Weights of a small transformer language model: 583M tokens.
MLP neurons of a small language model. Each row is named by its layer, matrix (gate and up: input weights) and neuron, and shows model dimensions 64-319. Each number is 128 + 32 x the weight over its row's rms, rounded and kept within 0 to 255. Numbers have three digits each. A neuron's up and down rows have the sign that makes its largest values positive.
Before each neuron's rows, "fires on" lists the tokens most often at its 100 highest values on Wikipedia text that the model never trained on.

fires on: " ", " –", " -", "-", "',"
L4.gate594:165155148071043113106140138121108092094177143098131178154137080149071114091124135111132129114132087103131125129165119177159121123150135110106058158160103121082165081110123105211132126156124139118117152169075101084125153095143150109104200099131132181078067128129060110086108089069071095129129105158084102147116164102153175150144132149120168165121185138096115135124120080125109126102075163133106118121092178162132138095122163134166124141163168142132073186127179200145131109108112100148092127158139077121174085155121127137171083117160166105161080134121149106147104146177097142143144091127157080156150121131164109070211105130083169158127123148124175132087137163139131188084126136092132148069137053148163099119169096099114117176164100151103145114170073074136104085080145121
L4.up594:113144147126093218190158062153143130077129119108129131173181050150082168122164093110185097117051102107105145114113099117135129098137110159100148183143180082117092125104130120155140176129125127111116084107137153096137172097170127108123217096183110124141058150113080125070086153155170102091091077148110097143142167089166164082139138133099160100087134152093155119104169127124106155098141111114117080162097116093139122104164159111085135155182087152160145186102226113125135142105063116174143099143080100106127099148129137121138138140115098166144060114150070166167083126173094133066082114171118158168160135102105108147154147098132132132133181124135099093162155136165105138103204122115147153095150070156130110102158065106166115123167112136106144119115085118092153077142100122

fires on: "al", "el", "ed", "ou", "-", "ul"
L5.gate667:111117176083129105174164162047131161110127164150111147133075157129114092127148143168158141138085137104086127182099087108138099196080178117145088129080075106108137066155119135123106125119082146181050081133106152166149149120103154119091144099099104155152152127150131143148089078106131145174104098132170136125171133140090117143115109145172127181176176149079105139169131124152196186137156079103154096173113181007095112158109162104078095112152135105152126138102119157065094119097125077088078082062143149079084145101125125167152124110153136180119138108113144186105140097163130170119136161154129091129166166159117133185155136065097074147171126126124086139169101148117167103117099102189087166139137106164124092113088095102145133097145158112113141113121137144076165137089180120
L5.up667:139152148063091117102078145149135104143119120142105167116195083119163086191083152147179213147105129105126089122074168146120161113166104181131113100097148095131139117141185131113134100151099107169115102116103108186098121169111177112148154126124167142103108167143139125142119106074113095141138096137132130149150085099179130136166175166117142114117124090161098122158121101138111113173160117070060148117100156121195151114125122137190130128068132103129088113068089173090035093145153138118122109177075128155151125063169166087102125103095141126140090080136139145206052109139105128128138139112098144101110104136080153078102107166159098051106083110149098100103180142104139144158149106116106098158103208099140204133129120089129128050093145162103142173143093156123087153119190122

fires on: " ", "u", "-", "av", "hen", "ro"
L5.gate539:149089131153086094092157147146077141103120135119159148138135102136127117098142138148093153104105107137124092084167124121090125074125155111123114140131153086164186084101125137176162127131156146142089160152093131159167169136096118100136153112115131118101142109084137118080124091169077162143100149134079127127130069193177172110091128131182147193170122159134086122120141170130057165214124158150173145143137123106099115051108147161107119099136088105099146125149113100129159092132158110138061119012130113087127095134178093183106062170150171111127069129141129106166123198115097122117147127172095113104177172118080154153144177156109144153115090111065109099099171238109153176157091074030198138139137147181144118145135085128151177108169136157184138092150110105173115144129119133
L5.up539:158140219173093154171143124087110102106098138139183140143162139118088116114132117064143119117147115082188134127109170078155128156120082130043094093146182174145131058119127137107107146072105213139143113161135109209109100151166112124121098126189163133111180110147153137153112127140110146064158117183108143149134155188112128145118121132061137167188125129139104139058154150124105137115101135142118075199120114126114172129117104130128126113192165112131108111143184102117142111118078097101137107133108144130088104141100083112126167109112129153081180167174114113131112121156090158149135123093131174101168111171152065147189109134083200170151096059065190113057157164113090139148167164153091159161131121148103149078115122093111099109107095129111107101058169147118137092058091136

fires on: "\n", ";\n", "le", "e", ")\n", "u"
L4.gate271:114108118149156145052079120178136091104083099190166128148092095107109074106157119126133151107083179087087121174141112140183072182145073088094128116097136180158095156211099119142124147152103097113015103137180105121057130153139140112191163152118147097143184104155140109144215089133138166165149095085137131080125151127145150090107149180143119160115092126130163142166143156144143088163084131114246063073129234144078126166138186147161078099091139177127141121135125168094144112149119122137159129100135124131119141108096122058127116144095156103151109165122144119066101111163122166139111123123111060131156095117103107083121175092094176096159089109149131141155137150130084086091094089133110104151148109158165159133184079120109090113121115067133128065090167149164092122130094121
L4.up271:124114077103124123171176116159089140178104175142109132161148173125125096133131063140148135150075111101115096154142194089047112122112163104109118116175104116111163097141149138079204109133147149148113090094093131109128200127117103095167150173145117136199163176129120143118139099124171140094134132104176109136154097109099161142132089139141123125117101183105158126186141120118148151213178114130117098124121151108127155120110090151171108089119114172149152174093116126141187117205131125094132119162122173139161039133134119100116136143104170086164180099171173144048071105167127217129119147150198148087123059124181154086075159153151141106117122083163137110153175075134221119108113155142160066130094109173146104199195100120136162149086123110118098136146116155160112114121128129

fires on: "i", "at", "st", " American", "ton"
L4.gate587:174134131135119119129108165134086095091217072077149145156106158171101158146121113165111127162109098110087096132165106130165154156167116171123168146082095107066108144141093144146087108145111156101161154129138043111099117101094149103133110059133132112146122142173107105110103078115139209179120077133136187136157103143083138103128104085088087162172105136142088108106061144142113093149132107117120105199122151138137181128136143118116094085060111112070180162142130124114167086144142137160154110108173133187113191125188089093101163162153152129067132141086153108111103133168117093101157100114129140154149133105124165158066214134139156112120130121094144169111138097155171085141185127159112090199098118132165118073109081195139117119119117163111160119155137140111129145121126156
L4.up587:071088105143116194160151207103085089108143165129128131100141150175191119210119081126121113194158114135132149100158087146116131096090131106132172120197076096119126170112116138108141088110122119112088072094092130137104101176101113098107133118178057120145111105138081113164133112175137108120091089123160094087102115125147120161137138107126178124112150109061129116095106040130167148057163114179107135149107099172142146117156126165120135168119162085152052147130156098097129101107129086182154140113082121179116128083121126167112168140159167062095146122126176097063053127123154162101083114137175168138080116063133083104107120104135126078134147079134163122135125150140143163183107159123133169111077137196148129054154149131139078102085114163070107105136073165163103126122130136

fires on: "i", " Di", "hen", "e", " de", " life"
L4.gate482:080136107163151166133143084090115163175117121047090235116110132075126118162140057089117195179158107138138207125130138154160108116116186080085124096147092145095187146126145192104186159168118156130136086062108122127152127105154113139140221100138143142151134071134093123101156119120145124096081181136125148105164101161160105085150164114127105130100117152164140094133110143154212171170152129175170129110123182102165118127175142132103114119073103135111152133143117144173073050180118094125099112077107137101181136107118160104151149087173111083094174171155158114115146134156103110134153148115075139081173092088129147091148179131126086143140101087129153150141166142154127102079107099131131153171126125140187125166132139066081082122119107143093156110086144106064150110180169163
L4.up482:145182170208139166148130113130151140132109090102048126197114122078135164166149112109122133144115129156099129116071085080169144141088155132119141121155054172152116099137136105120148109182167155104118074090152151136135095134166194142188176112167203093093134181173141121111111136141067159186168171089169158118177175202189071149151155086180156162085105081107132133144115141106089117159152151126119106122102143114155108155160134137138112093108124128129059143118158136101109115117109103147136110111112114134089122158127152110117059100147059150176140202127098128080092077153159139119140121160135090094145124060139133146183068113162152129128167155086107158083119142129147124172116099088115097160110118152139102107135130103097104104101126142177095113175194177174120108142087110

fires on: "s", "Y", "iz", "et", "id", "ly"
L5.gate44:182110151092112157118164185116129111153101104110099201142140140136174097136150113155146130116089166136124124145118127111077186132147107145126144066176140070060149120132071103140095079111148167121116122086172216131188123107190174103161116173127089170142126123191084139068147100091090145170150136156103132173108186182090163128167156118133156168181201115096135104155066160132122114137119087113151151111133094125129118128159110131119111125169142089127169064124161143111167152134089100091143160083137085118110154120138092120146037111122133150139172145098143092052130160187113169095102139172140157151129116164129082087042148122106121135169138101150190087120073087113142128189186128145116117132136110144148077135107154115111107157132075088178144111127151128185141172101146120
L5.up44:124139177111103090167108172100165091093140057143122111136145175093104115110124125087183160148132093163151127151130158110116100120142089173147110116114104090144119058193084190117157194111093193117155168166169149141140083093157109086082081195151115113103154137131162148095114179086095061089141130129173133107114125143142162079155131143053124112163133162133127125128152148134124107112080139151137140115140133150075086120113098138195127099085143081116182147149090179107134150134074160094161105125101136143171109087167154140121139147158140078104163185208103125177126220149164118091123101107148109147149142144087107136082083107106157115134095148123145130151134106086084064127068082147126089102106112185159161161134135148160127121136199106151161137164164082186136153138146065

fires on: "al", " v", " Pal", "C", "-"
L5.gate641:135172174112037097134100125115172121091134172166104148140154165119061115053164128106127145125135184138140119180151162138093084104167170102124158073085153092076124109175096174178112118119140106153108080125183164119153079139153178129114098109116125127154087095120157086112108127074108128137124131113086131233142119176097112133174093119151153141190131124072094165116071149200110193152106128129143144165099103152108133089116124113103108074112087152126091161156137063131133165130120105094074157078066110122091130154128081097138113154167149106116087124107090177114080135117121156160067133142112174193157157101151134179108137070128104103127131191152112094154121130027115129129113153121124152125154127109146125151110122191103157202187121130165079085096106094087127174199102154
L5.up641:126130087127130112136123135169135193176188144149100146132189195139209182140138115075116164111102104143077162123138156084146095105153165119165151135127115110118133094163097152080093072088104156062150106186133106169122112180154163103185125105194170080127138140148178140103175087145134114193084102154120125178135134139142081144121114181134157156148105134107104133116223130123107176107050103140138072151167190150081156171112077137150132073078101140150167056118156142134126130139029118118128123104108102111108151147105116129146046134116112077151093106120113119118117124150106108143162136093143135117153082109058141134110149096141096139149108112205154128127147077134151150125157141107111157183145127140177122185179131098123150092109089155092120113105098074086079110127139137

fires on: " "
L5.gate755:140070127146132139157143147055114109122135097122158180158118124120084124109174110129135116075109162107157167178175086163148152118145169123186099123185106057131128141113103178153162134094108123129035148127156188121123075090059072096093135149152112142086158137135120129118145129137150168122188162156134157146114143153111114071121150090112130226157113083090128156115061151175170168141184084150166095118151096102109161115107140109151103107135190172169081095148119154131072163142112143146099153083112112147159116063100125160110181120125165115153185077119145151103105132163126148089152175138094141140203117113080129110125123090107118123187092121108123092073146168116112054168143144155114140065133115144139126161100148140161074115189073115137109116128109168134116106114154160
L5.up755:145174114132086080137113067106085161096174169134105082110130139136164177168135102104185094120164165095153102127136122125169134092147149125161098115167196151115149107111118163138143175079115140091198123100110118137136097087136121136118126061147127180163135174184111122135115107160149126087120140139132125117122184070145137160140165083095150078152051145111123119128158126137107159170107162092126184169097112119135159117143089120063130128151097169082145165084099117151128106125075160111105190093117147111120160181069116129116113136143196038124063129152075123137106095123133078123146074164149211199115149146161153153156135144127129134130128109170134122151117154051108167101155165117143164134132025121135069154163159136086128120165136147134167137183157090120157104069080107

fires on: ":", " was", "'s", "ond", " ", "ed"
L5.gate65:103128109113107200143125128059118114156155104174166219132139112117073062128130127080211120128200102119115140122170093156101120137143092137141121118090148152189141142150156165172149130147086121173084062088184156110131139132096173177169187115087166072111172067174109145077211147129119100110110091182112131213153110118105139139158082169084154138155145142153184150097091117134180142159116155139164177072190173138107124142155146152110099107196179166094148154144128176068119155152165156136102143105093145171135106111144119086144115191144130113129113114109142117161144127138115090084119159163122103144143087101142138104132125107151185109175142164157116165104119155124100122218153129081162133192180169149150144141146132103158174067108134159131119104081156105123145077180164148
L5.up65:123138124117109081127145180125193180072098134153163158110186095127174138198141118152138135114179096130137146105137086141080050088143142133067088132157089138128159076087133107159114158146078192095089105108057129150051158082152105167140133158169117181171136120094181107181189132159102116110112161181110126102157146085165120104102157155166166133153055159131088117091146098138178124138124083121073116140134132073083111151144137093132128099129066134139121146080096189087132161154122158131106169118137157131074144126142111162182127161165146087104130108139127101143101126143143162158169106184140153126069168115126084072140152131076118091172147122117130106166150112114111071105171159130098149118156148094213145090138117109098166137159130144140089133102132116091134053100081133

fires on: " expl", "c", "p", " exc", "ch", " inc"
L4.gate501:141135138126091145164139103111041145134116112130162125150187115113089084112148157130161115145066136084132110148171173131168098113182088097146146096086064170060158059200126155153102104142112067127046127183117131137097128121132143130141127161127165136136156139184100142138122107095169206136126132129070090119119139095145155078141123081142135182150124117140119110133087140185090153175142072136106087161117152137163120196126126113155102070127126144094081113129117180121089117147159144102094090167098118104181139114111132128149149168170115148137155136157144189074137111159139135148104080194153054221166050132114131155174148059120152148119137170156138126114174077078121111088101115091145123163088134096170111147112123203129102134183178193117122097078080123138073123115134166
L4.up501:126100150137108152132066123121182165116088106179126134129165107169131101144151114097123165131217153122095118145147162148125144188122155167122085153175058187099140106093098077129160155150075144093094168071097164129120074100130168090112196141125113132124114136147108126149101080147122122116132051164128114174138135128125163079110097146159144112147097122066160095112152116154115119131038094139177136145094064109127112127205145154137119146134147080132111119138146137142174119127122099107106109127111093153085116136105137091102099078142137152112157153157131068154134123159123135140134093048115114066146050123161092111073090079121144127104086140164121153118155136114115167145182087053136152172128147149070080082142119137116093112192163162160204121154116150049100124106115094

fires on: " is", " pen", "m", "u", "un"
L4.gate692:120168124099098143116157156101111170106209164133154169093163067138113172204141115143118127158073110119116105083125121152080161105094121177152108134126124175174148101122103144146104186120189171123153148151115162101058145117119102120096116129148111118125118157071153102096109090144083131174165153173142133132179136127116107092118164042177119097085181182189090145169171107150166082178146108149136148102171124120183129180127114156145114113199113143126125112096148173163116083157152161143105105142139146148129102107119103156166100136139079096040094124112129057170126137067119145154135070118120076090136103128176157177107132060125131098133065090163106084084179151150146148157142130111142109098094135118100110133145077095114149116102077190067192143110144115107190118145090139
L4.up692:090128137132082117182101162193131159081114081129124130144097132120130158131142131185150092132099135096166128128141105085122142131170058109173124105138148100106178140127129090139101131119167120144122087145149128206109168147061093078110117116142105151103094160092101148131111112142121084156168106148099165147169126131184097100167162159160043136179134122124149116137109100113082155205112144098151111138083134159153138161132132104089139142088120057067106128175082104143162108085072045145117077052151125167105142108118145166132124126159166137106133183100081098093142172128134085150138140199153162161092122121153122131110141145129115128105114127144096126136163129068154139085127079196107188131103145138059129155150131167157096123119077116178141143103147105143056032100146070

fires on: "or", "ect", "ord", "b", "in", "r"
L4.gate514:146098130145116116128133117172094134109167142110113139110101095064126153147148080085097065144166096089146145110126119130098166114184092165166134128174123122165086128085072121161141094119120089097126087179162145151110081114220054132168134133147130099079110144139090180096088129116136085168094169145152110123127116121101176133136093094099188192104160117122160173123114126121125114135104099142158145160071106100164126154120183114125127099162148115125178167191080148136100131125098134114105123037130097171101156129138185102109123101200117099157133105130105166127118161143086144113086096144118138167141128094164210129042159120094116165147166155168128118111159131127113121092160124086151161082148111135145135138089128184164115177200165147131059139138125199145091093088182108
L4.up514:192120127120104139167123140125119103127167148088068139155102086158075157169134161144113150139092102066114107134094118148127111117121121128099130118038102182095157108092062142068115132162101149075108098103106129121209110118083164131169131069196114155113148146119094149105133095098123121123138116046111115079135093180078048110127109121157145093237085107080160151104151138113064090055086196161139079081096122105142116121107159046109128131128140096106156154087106111152140166163154142147119125102118087156115104149107170080104117098147124182180122129168118137126075118155158120141185151093132127147122135164187174173078112093137161097114140125092155160126116185139094120141141095091119126134142072083139114163142161166120143143121169128128132141142128147117143136106103060

fires on: "00", "st", " (", "th", " Am", "ing"
L5.gate26:111139154159066112139133149101107110176108144119115146089123125176146116120141071066152132126131190131100102077145132136148100107138099113089157070138119189137149110063122109114109152185151138080105144154128136124124144167179077164117177116100129083095148175134120153129096163088120147088100075089115120073133200137191112135025073082095144178130132081143147137111098114132127196215080138144150149126146089179097146198128159126152075108117111113056142177131132126131139168128101143157117104124176083142145144186165087146149108152117089130131113094136142081136120174058104081071156072192137091115107099136133124103188127119088109120075103136105134161155148128158092145116145164124142142119134095142157135120068147098144146152196120159117193085082192156130100144109131160
L5.up26:127165127138099072140166084164192143138146153126118160069129064124100123120134204141131175112143171104143091128157105151087099103118118154121071169154103138086098169138145139086112114131122119148129144140159112154160163104096125156170110093159097128091041133187096165138132175169102075086182160126085080112174121135099118139131091125045135132182077170071143171168109137124126159110159161160197152134100140075090130138104169117111148115180089086138153172200144116176130117112148170081156132107108141168130151146128135087106208160171127122149102091096096132144099184146112122084095164130178158121070110089125137133171140126096090102131136126123108134167212131114092105153132169118122113149165134121101115143106117185133131102121164221154126143154092138182106104121124068

fires on: "i", "at", " Di", "el", "os", "r"
L5.gate576:154132139078102120130128159093114087167124175066146163204127058117088102101150107119130223114088124102088115111141087089145125208109120135144142122142140128135150156112158108049175121140148105067068078081121114114118142087157165109137158148108138121068155121151092117110141162172065152101176134178128103060164146137096129127177131148120105141141127128108160109132189148175160113086139104150137131079057163168173080143096225116187087084148104035154151113134170145110102084120185127172116134083110106099144130113136129127147133130116151093170141181126106133123083143140128115038094126164144071121147126085132211092182174092169121137090136114091175138109105089119090104134133055208124137136156121156096155159090217172162109131125077145118160118129143135124143167103127146
L5.up576:132117118066115142151135139187114155082129143138117146166111085105136050159123142125084078170107109082128141082127097106164067159095185070171151094176092168179107120149135159123099186111121115115117134124177138109131084137098102135154146155107135091126122165142090176111141108104118139169122158163122092146105121081137087110098138083152166126103150118136136172108131136103136118099130111141208130168085168124139121164159131152129128125133189221117130212095132207109079140111144108105113064094185127156105118070174115153151179128175125134083142127140171129097093178077113140166158149134072135148124121090100121076157149127123148091116113081082144143101122073067149144133162151140153146164166102192177138103139081074075151095118173091130115113198111190178109125102126161

fires on: "\n", ")\n", ";\n"
L4.gate163:129110135072120134073146189115128073083158110176081183153096106191062105121147109111087097133087157140049174132146130155079102152175064045104114143160132189116123151169125115109171120155144085179121134120149115167148144126094119137104116140160116086079130151169088162145092111091123137197187104128140101119141114096156138113131100180099200117141126100104126165151139131122114195148167094087182098052183188151121128124123150132126074154157122179092102119122106135091126136098171190090095049143080131160143105116148116109177136205148106113106159065118145112172125174144153118125110130114106166121125107089217149113074067164118133155113108182119119129187111125072090116110101172112102113143074131168144160161174157183119132088106076121148100104081128125115119142100184139
L4.up163:163098158174066133128099141147112078096073146111137117092123137102071133148146058131127109106053147159113147126170159126139122163179109096139094180129117109083110091174100094228103150119126119149122131146134084192110119082094105103154183162089121167131101102113081182158132111117091138098105079145139142131105218103034133127129153108119050186150132121115092181142181117132103125136172175150118133109093103166150128122159151175142120082141119158157115169174202063089139150161122127162108068177107114115113093109101077119164127115134120168154148061110125148086140175108119158165105096177163115137132160140105102131163129155127102156155136116149093094187122053065106166165138149080159116093108057061175088142127100097099119151127164154139090114128089109142155114106101105

fires on: "-", "ent", " of", "k", "ic", " as"
L4.gate403:094112117122107128114141091104115102134135136147175166057138138078112139136134107093140130092149139118091170150152128160147098115138159091125138149160095117174121152170138166181131094093128116167113083085180094179090134122140190094135142101103133146147050098122158140171193046120117150173121103168068102104112101145160130095104198078106147180107184166130157138093103108139194175088087149067131111123195119153092132105179129098115107138165136136108148075160143145099125108128158132108138143082151123098166128112152109161156123164146147035116166134107086099145128115114121089155136087163061137155126179179079114111054155108161110124170105159162087172142152181109101152193136121122141101137174117120144090075130116123112140092156082123066182086156144155110100093183189173
L4.up403:122134123125161089097148214165164092138069124184119132152067098092134120134142111114062153122162108185176060110139137163117115150119182105127078092114165060156086141161113128138061146077112140169134063099150112107164127142152140078128183097064093145146073145136159137151142100085165058145099182176147182152169142142118106136126145117117151136052126153115190098124156148109163142163132118084063082071119166118099126172129120154143150192114109118138126100066083202134124156116097135135144140099172141145105139147138140172136135112092142110136131163059116060078126127136137157092129121148113127089144152082129106133126110142120132156057166158126119079141138087150089087160158132133093127173156101095072056095150148155127154113118152128183149123149123129127121067126187160

fires on: "-", "it", "p", "ic", "ug"
L5.gate344:148151124140105107150160220139132084068161095172172118094159099201123100088142080075120155124108154098105127151124118182142210126141150117123110089111124151153135135147112095143073112179104095119073072106218107145093092120112173117123116097080159122144151116125095167142116047099071117111175166137133129139124057110111086154108155094116167161147105129169118163104141128136110079165100078041081101173095095165112074081133129093140104110188214103142072076140155103167119109149186152111132112115087129093100099128145121144102148143185128140160078076177127102137116153099077124127186153127108097140154148148114184132144113088098176174136071178160117113093171110138126162178146125069159143121117103131097101133167122113110155109202138142103193071133080122099130130116126168
L5.up344:164135115136119079100157182184098098148123153166117126100127150171145098127137159108124167114121088125141087119129109148116172090145168157081105100167084139124108142117152129129068090103159118178198098138104099132097167066155113150152090149097158114190132109119101183096108099099179156148155163086127102095131129043029124130149159071116156135083077082111153151129107145108130130142118078165082149117044115081149121117127121187118119155097147137110069164119139138079135125121171117048155090124092126155131167169143141110133158158148194061165171136051072098120150066099136131095149136130150199149135111135072176103132112106081107124148214084160157129141148123132092156109150087158149187167120127101100152143132133159153136086104165059112104123118117099159143146129151161

fires on: " to", "ate", "k", "ing", "ill"
L5.gate298:115169175162172195110148110135116033149121136108121063107100148169083151144179115121160124194187098155117119098149111129103186121101111154084147102195115128122133134090173177150108133078141084110111122084144113151193103193119110164130125100130193107121116124195103106112117167121153175085140144096178138158120169134108171100222140116145168163122095138105126141100179082135132068121155152098165151114160096201095128033114185143132101127157131101139153112138078128077179160170115113160118120063126092126139124078111106107127145122151060150136123143198117116149099150105137172177114154158114147171121076182129152172114181145138211117142126193149135096113089144074182152130125117116124085164110125138107135115071107126133139059165095148155155131134037093152160137167086105
L5.up298:158155177085165130153134128155134140112070111105089127125099155123096170127138145135065159062125135145125097133131116114105146148095181123146154117027139084123104175093143146133114059154074242145150103114161101094200156164204123110111106141175172139173081073127165069149133170149129171106131158165088143075154146182138147183168088104152126173106167136128166126065114125133180135138113130128078162095100117125148131147114145151114103163106150102115184170047129117108193180114123127124165144146108094144137135106192161110078169070134146126145075132143155125153110129156133126110110120110101175127127185086114150151202096136114117147139124131154108096122195195148128140163105117124129168143152099103091081115121067136177107167154119173115135153116102173167157100113145109

fires on: "s", "z", "ics", "ations"
L4.gate347:110107155097096103120093099101196136076118147071079159127119141119084151171120119101079104136119146167116123162138166120099069131136144154221161091178086092133118151150144138133132113134215120123114148146125071154157215100152087111135174144192104136155112097136144171122112148109101079131180198123158146143095146204108106105158117091158146149207169119100130118117091092130119140142149066099128159146142115133148104101178144141126096106085159126141169148133099119155134096134132185151056157105147123120155176130175127053107148155153125126129087092106141131119098177148155155098170125163103135131158127118104168140117079096148120107078070129129174112110117166107128095116129111138128179117188110099153104093086135177153182111137225113104137147059119153213147101040161141
L4.up347:081138159122061185101131124135145092093180154140111127056128179127105093139125150108108131134191127137127110168096126157159088102087111107188158116125117123146034094137143109182147092172170103165048119144141042097072073147167093143100120131129059138178147137085162092138187127099065183206172131098129164136125121101132102136108096122155173135133125128102120130123108143118130115133108142149082161186095141120144161151142088126167108120142184048108128161130109138204155162202142097157109093076163112121119105144116124109134136120114152127166117117176130143095121141140136175056174146127123097136142122134192149102126155080162128145162149125159143057121126149066124170160182112113161169131176124043137171092045079132155111171112145167141125155179083144137102167129152101

fires on: "c", "ac", " Mc", "p"
L4.gate465:133092144151104097170124190126131132162117148085155139155103083166114122156143143151155136155088176103102100189147125115095128109117154156140128115171136140141156119129104089130162152127133101082118085136187150101109098026135118166142181152142085131134088130184086142116166151120165138116172137163069146073101168093127107044123147155182156087109205173138146105122100119154177109123107100088130104160123155181136050092115180093129077088149131156101099131082186164126128057174132145117016181140110155098115120157130166109180135119143070105160144174169129134133081106104130193119122100153129143156170121184115106195150146091109186167155120154078139093164183125135106199108139173175111098157087139153122147124136114086187149115190133193131192100111078153140174084119144149
L4.up465:130121156112202117131151117126141091114112139099115150136079128105135105059131170130157110091166133075134111083152103152123130113098113096154094136148119137099143141114143070079153135121128095095145084099120160103120136093137131102189090141129173098067121139164122107150150211147158127107131140200142132110105191133110178125136147175113163102046131144076133051161136201143167103139145142116203133114104107141050120137069129083119084141174125115101155185161144174121144111152100105182113162124158122223123182091161125093176154063080080115155176142114083144085092155090114122107117113182080131088132119165132145187149150204158150105141124122115144155149071152093076086093103111141143201131101133128129136151140171137152150175151078117156202096128132120169118167130117108

fires on: "in", "iv", "ain", "i", "r", "ill"
L5.gate734:157174132133124140191128159118155097129160134155083108110126146121044177174166164167102186160129149146122109100159103152143139093112136152183133098083067135081123187138103131157092099127177106130107082119093136119146118183221113122050098051105140152117167063133117157117155165139082097057127172104084140129155153058188141123131173146137119219159159158082104125129141110148115179121146118119190132167094120136152135138206128144138081129120112166132158135110096150103082094142125085091108147130144126166146136124142129105134187090178096085139093137107143144174113148130081116152159123150195097172131130110089149139124161138109216090079102088199139109111149188149094110125125116100102149067185119127156125146105167153118094122146116155114104080133175130178088104190158102
L5.up734:102151078127114200109145107134129097109103151079131131099211140155133090108101100136090109139131103052064085126156141173107145151090100115196159122146165097125114122086136159210162076122158188127105111069124091113149115157176024177147120111116088143099122084100156136175155132124080185087196147089109150169071133135086109204130123122117168134144110157108177172123136104107109120130162137177185156133156118121092095160156113155146124146104134155128194147147168173141127181129122110110123169108127163149099137094201142125139179109176076202141092088119152133085088137166136156171105172095150105162124084139128175146128196121121095142120173129139158116099137102155090128116150079124103096152198155109098078097078127140136160111098196137100118130119119080133147161152164109

fires on: "ing", "ating", "ate", " born"
L4.gate693:099164134153121165113135106163126142111130121134168082117154133111102120144138125138086181138067138107115120154148093184111149212151143120080100091165093159129116157201096156163106124082170113135170139165140141104157119165136125147122162154068129097093150123145126187112162113084114150140119155060083173125124122079123104113096148190080100136152077082128108164145113123143105102180128137173178070098159185162104157146092179129163082096175130167152068170081067102100133107177139122101102116161164142091113164168116070104126082126126146179142123100124147046221179102120159136051094126140122144154122125127118124175107143129131120101142190131072150104100079092105153152139136101119088091147108096147103134194086148151118127171143132172133133113123114144129151112116148166
L4.up693:072114123164124098133167104114124165089111136096146114132120109107127148151074143204118119128098183101133159109154128148108176134144107099127141076098131103104090213144134221104110088142160124158161131095126040171161132071083214154046170175111146131126148168106178089079121178146098200149201126135078115171137159154124076109106157148134135121086136132142137165113040158081203130135115111183153153107093098171128125148130133085130082125104080116147162106151100116155152135108165085135137177106122149064135128140144129142139175129124131157102120066069156152100141097105094112176178168095099142145132104139127135107085155177074126117118139201098145089142147071159136137163113123079114124159109110150114057130125126151117123149158167134165140133131111120090129111153116152

fires on: "p", ":", "A", "ation", " "
L5.gate103:139135163128085210135211153114119092089109085186071207110155133068090060127196148118108101092137174112133142139162101081161162113082082165144102123136102126149129130146140103157086169167109156159079160131127149127111094189104208097101094125141188108133139092091087165116100129132146126178156153150056201104058076199121104151159106153062088118137197098130128101167206179159092140100122128153142115134134145126148102094136140136175111132111130126122085145142127115116137169144085096082107121155182128134130197123081134147139146152139143162211131085118149119126077116166117105095110156131093155121140153132099141145114152150118111122109153144141081114100138095118170056144146091123108108171118194083171163148107153165126133134081097130124122120124199131157123110132131095
L5.up103:112056161099111176154147093091155113129091150175173142126136099107139147183118128164090071120138107166121094068124205134103149092135106087174084121130170129136142146148111147168116129141095113112168169115091104075172185133090112132128182095122082132127168183081144127081175174117162150086166131166201142079077116087185147169141142165124172051103091007119141101104120114151151163143150140125118128166117184135195150204079160129129135173132152064139112149134125142109097150111147107111141110136104146087106085145095122158146159111146124072159117079098160125102069208113133097141179159121128171146122150132116098145131141134090106135133163092153168087147122092132111144158128142096137127154159104104101154123116129191105222157103099124117134120129132081146181089093143144

fires on: "a", "3", "1", "5", "p", "O"
L5.gate202:052091165134151159154115174108151076118129107193097178135104072145092140095123127199142101191095157137123225122154112136142135126142112147148146185112098110114102168152157134082104137177172091104109059097131082119196141161117122153116148119135116140138162093055134176026160066129106150101124102136094093105171147146128133123169124114107123173190119072119115128183139161171113165140109133111135160118148141147119135134107161131107119123083121161145129140116181098116121188108120123152088145178163116118137144152135099180131194123158143072164159115093146161154133177179063117150123198087108162164171094163129180118132145072159116118166151161112096149134123125121151105153177047120117122103125101118097137111107132182162175103111134116106082128099105094136083145129079085
L5.up202:152101152123148213093074095164145044128137143139118139092104153098136102110135090171145106169124116099114094171142127099136142127110092222176123103121139149112198146168182163127158167054133135150117096173169154132138147105026106094128106133153070118080104125106129136096143124120137138140113116102129104121076097129100097104130110110134134108107051129137124155151085171135105073144122106130103082137146098175098099143132126144148137090092155122142139153158129170114055126146136110158086148097156088160129105109132142135096144138129105123122168149118189084156140144195114145101145167131161092154126149086141099058097025089167091046146132163201086154126190159075132082102133180170084112165093127162161139196109141142121161171141096140141128133152126131160146147181181157